Part of a small language model's weights: 21 layers.
MLP neurons of a small language model. Each row is named by its layer, matrix (down: output weights) and neuron, and shows model dimensions 0-95. Each number is 500 + 40 x the weight over its row's rms, rounded and kept within 0 to 999. Numbers have three digits each.
A block is one neuron, or neurons of one layer that tend to fire together. Before each block is what it responds to, as a language model described it from the Wikipedia text at the highest values.

Description: Preposition "in" and in- prefix. The token "in", either the preposition (in 1984, in the field) or the word-start piece of investigation, incident, initial, mostly in biographical prose; also "ed"/"from" after attend, graduated.
L11.down9:572468443537515500417460476446519551468569558556488541532461492493523491490478491571508532484478542431471531481483476434504537630460517488458499455441519490428485532533560523442505463561474474528468459487530551529448465476560505507477469439521421525468498537493537510482402581457491530539
L11.down26:442457467515509527428444498550515502534509448456515498575509489478477484510459402510534538551533484539538467491564508441525472495544501552472548605583535528510488455491517472497543527525457498490481480528478529447539542516500492476473533475480452480589554455524473499497536520442502479507
L11.down69:498505499511548453500424504469503456483511477514475582521484509531505516529576377474484476486564489509462492488516493470508465490499523528514513491546519449467515467520481489565469514574489579507489460484441507503498572490562425527537457492474426476489450517426509563473427585536446507388
L11.down182:442519467561604401421544555448522410516492514481504511554463462584442503551514480492546489514497488547445464474484455505562484527424492491519455537472507469497573562511529521480534511527515534534541505433404551441562437498422441565520444525542534566410521518554559479552495566491460512523
L11.down188:479509596549519500539484575491481491488541467544491463499474521502451476495490409467551491436538478463523524536505485413526529493493465470483563495546502590491431465436441476514522543571544470528456492534577562523426461530454494553519538422523486447479502524447459453522573515555514500509
L11.down216:575481449499511544536534485501489436493513508493538540439518532469468541457507506535580475496527434488584516575506479472553454505530483494537412515477451488448531518457586469551535536484471486479537523449461439491414542514509506452536522530462451534454546471527493501537477535503489591562
L11.down218:479496562491477468539505496491451544474452527569515484440472469513544509485630498467491499473553495464531466504497445489483473496444488444481493499518447476520520521492553505521531510542465495530412568418463494532477568488489500508446499527524547505475527457436501543455423569520423539507
L11.down222:480494410433516540540500539497476409474508450525560508496534467523504523488516478545501509432533469499480411498478504578531522577510507483503489527472520522468452498521495431438539444482572476487465427514556431451496512454464507500467447530478443527491416471520458531506508526496463557522
L11.down223:536547438450474543502533512527524481430519505443554485521450563461579587528503504526535439532526498499559480472543500524449469468529415514456498491468492466511484502506483462442485510470484561490463501483478527561449574490492459496469429572445550485526478486520404566529498488475521521504
L11.down266:523480510412451514518479506471527507488507471513509527457490533536523493448499477539469513517470453558522482513532575480509418475550515450501455494571393509513492555456508499513406564460475460483475545508577543534533470440519546512509501529473556499465515429520546477435545478520443501459
L11.down314:523554511505459588474522504393517497501507592579506421539480522514435511528526478481501394494428506507524468500515480430514485489503476528511521532485434454434453534459476494540533484545471602588525535432507458539459508476506492486518534465425553510496504511547487509526511520493496495479
L11.down316:500490527483436488437445529476482530508481609470418564427440444520493544520479465459524513534431522444511506493498508534467440479524523503496559406559508491494518458492512502553466447504504516496506526514539495498509485454444458399487502528475477474504448407579466464557430479471553449470
L11.down404:551554537481568553494502477558475548531500476482485549458527564545445462482474483482525549515492455496554468549578432464531489537468505473526468544461512523461517534485473499558495444491534477468444432468492512462504513494536508440402501467512489475481475446536487496503547494460552471539
L11.down544:479514547516479547481444443518506532541502441476486520448421506540469519475484479527452543525465484463470468552524559477464466503429558484473468533504500543508504517493513509524414561542488539431534498476415455520549521492439488471540471475539454528437440499476537529517468546550539498529
L11.down712:513500543472469531468448471455422529492461514459549528505457558594432521449510417471568439491497492526463544462502503522523519435512513423466550507522503487422486485516517499508518490562498490517454511534451563509417532472500478529610527435510513511492492511477555497457477567579551484525
L11.down721:490477506499562459531566481489496478502595482522462457452520557503421465473515548581439500469516567542509449467465454505493550502563568524496505483420500505474506413500486489458565512483480547475577552537474545498566588490485514455419522489424454534496490495481468455486475423463486528486

Description: Table separators and word fragments. Mostly the |---|--- separator row right under a Markdown table header, plus cell pipes; also split word pieces in prose, like are(a), est(ate), interv-i-ew.
L8.down153:540516514482486499520481500466476466498537518534494531472437449502520438515574454463535491525518544482533502487454522460519514524531529466479512481447460544563417528425510546537505479494525471516439458492473506426547509475480502486476481519548501595476527501528498465494471483480475511542
L8.down504:557548474515524543458493500492461566542500470457558562520474488434493538490548554526447567557420506486446434490484451537550505460484490440525467550526494572520523541434428512506494536496434434571512450541506488518549534450439501450513509498506528492504509480465463498520496456554588450458
L8.down596:488474492535456582558497476534539542536539419517461462497456434427559494555495490459494507517461520465482446534521486522483503495390514535446483535534510549486478466531551485506538504516411462518534489464512490470513456487502470449498522532470518566433489567523412470496492478506463604505
L8.down626:537609518448521540531483475528500514486548507484518481506500572484475459556560510446416501511595602539501510430444515460515489566518539508488527531446541506570518431416496539523503529525513479476526477450516559512546440528515500519492445508520415559443559457530559567517491516511435525505

Description: Table header separator. The first |---|---| cell of a markdown table's separator row after a header line, as in election or sports results tables; weakly, mid-word pieces like Ear-ly, Discograph-y.
L11.down61:511542501429482528432496493562500516520611500491473564417504442490511528499495528398488486506485493480485464520570464519459559459470419491510482453514472490517419524463513548510524524564515467519532565467531593478486495543478504460523511537494529510570519481551461424491523481499520478537
L11.down65:468492516500559459444494498417511596485439489496514515513461508526489484459528537544512470518546523547520556454527478449435472549474464501512544584517553417483478483530498456505569577512406526431490464546479471457602498566445476492428529445483586547501486522489487577508506498533492466552
L11.down72:466495512549487486504520417527549483504523508471468471562525502536471559445544481491472400508472478491521463567500554467410459548595493488498459540519506478533485498543539500553537478476525499590513520530538499537476507523535530553454509582413425465364477471539562553478470448529532515554
L11.down82:445574453464476411466429435558530474515462495553513489497506501460519506512478474431528481524471498484519518525475507456506585535552509516524491490495517513466566547477465462547528578497435529409504506476427573472536487437514530500543515460472569472468497484427378479514541553552510450501
L11.down115:555557466528458488482493503520502521459436549513492577540434539557500459517517467514421581451560471430480485474530470466448453445462427495537498479478489453446561536510475551485500575451491541532498555501435526499501572576475503509538501507465503537413435586540531422455481553491524529521
L11.down367:485547466515549599502519437480571526494478561498443505536514458515495511537547542454535546481456543491486489566470536516518489480477477479546520483449428514595615532485439502491540506551500574463595574499525443413467431500539499421535488490467536539496513452458503460438484483556473547495
L11.down406:418524569505495496444542527503416439492511500513524484513428492439454521543573487525480469525479525483469492560480503488523514461493506508527485580476436517511511500430499520525522487534500456439519480468540486501561495521445482506394453510381517583505462439580458514473453538529482456513
L11.down463:461560594479484469530501556513485446488517495401516533503533462474538470465515552458540508498485536572544472497503452458487549414505450475547458423523464473467454583469467512483451516494539487445502508529560449546503479460478495575508509511503480475557542520487412503530445430526460515491
L11.down473:481468525517517429471541467510486539485498491584506490539578465538526538521528480507551531456499507508520457555484528493510460532449580473519532496499501485497498484460497458466488504532610536482599470471502458523448521528547502513511467471504541469426517491572551450542594484490500565529
L11.down483:518495454425506469537564510459510536454490463564565504485517518461535496511443547561502471494501580490540493423509526411473536529427481557539486539482514512524559461487379551468516458472526453560454479541451516509469481515427528525477439549493559535506489501565409567550563555488485518489
L11.down600:521482505502512505477506466519511560496504545502479495467508503471444493552470526412477561569508433483495483595491532506467525578508535488526490539460445467508496453545477559495475477524521471523554488513460497496439475439535569442550477503465508443465537510444532500493573514438545532522
L11.down646:507471526476536503502554464475534535440522491503498502548511470471556495458491535441465566511441487429530493469523515520465468543452443526535495484517471506546524523525472576492489502442437435512496516477464467473425450530436506534542509496506521590510352517475515502460499547452540561434
L11.down702:519436536432559463553536480535534532493546476445490503522464500470443578465485460525450478565569451524528582460570516537461440455499527464432491520473544594488488535475476453434510557483512553516545578509504566447545425474464449471492468521519525529548532503496424462514497508474459519473
L11.down711:551480435441500532447490428485565528494460490493500539488436514465447465546504466504538499475528529488508540505534446523541541568513526544563535484554535505535511595479493571467477576489502506507508441527446505495470505586557519517492487537462415453537501549440481409427521470481526503505
L11.down742:460546500510549472431534453504478411423463469536496551485462473524511498539460567480515511499488431441486473457527488486510553511499550507511513538525535478496550489490514461524469477544526532485513561395464495535468484451496530485503442466460545528509423445549471532412430507516530519504
L11.down762:486537505441521524488481543481520425563487522468451508547529581503515543486536551514488510533521539526431535510501483466487441522507543513500524557546484568454466539495570500526490416537372478459481487454537435550484538488513513449575498505519554487561547475456461449515491477505451520520

Description: Clause-opening prepositions/connectives. Fires on the word opening an adverbial phrase or subordinate clause, usually after a comma, period or "and", such as in, as, while, during, because.
L8.down149:509491504568475542540443528531513400475461550548475497397517515513488427449512411509511506429559519531555568521531521515532505514565516501470527486483538523518508594518562449519451528559419506508498593485491512475521537509476460524449524507456509483486523457548500524497470538540530500471
L8.down329:469498444520545519469506609449471499483531522431570525467463539525448427513555554503559441464533489489557507503521441512532540491461535472443475422523522504493515517493556511450553472448512492475476426527516424531574498505566547476488560494545500534489455449489486477489487513449424536531
L8.down401:557606534507518556530503515526487512441474357485452531539542569492505481544535463491560581435516510522505461410447489507469621493484502502553548558539469511429559558505488511536484572513475427500501504522547481511487478540518504531472422460520475542459540437507505593502489550424459504475
L8.down489:526452414541562476439458532447522518524490530474475523543493532493561486495572555505547524490434509497455484515531492526481470534491503455528472453518512473493526523511574470448508526524502498490592441464539512539494542477557493473526453445521444576476512453467507550549449600506463517394

Description: Preposition "in" and "-ed" endings. Mainly the preposition in (also sentence-initial In) before dates, places or languages, as in changed in 2013, plus past-tense -ed endings and some and/of.
L18.down549:566496630504514436524514510498486499463487577513491544522528515527492542530494388540425444472506504484492466507478536510493497513479505523493501505448494488476483430548491497491518486530536475549506479444500515531508469502471585497532492445503528493528489551474444503444357493504426505503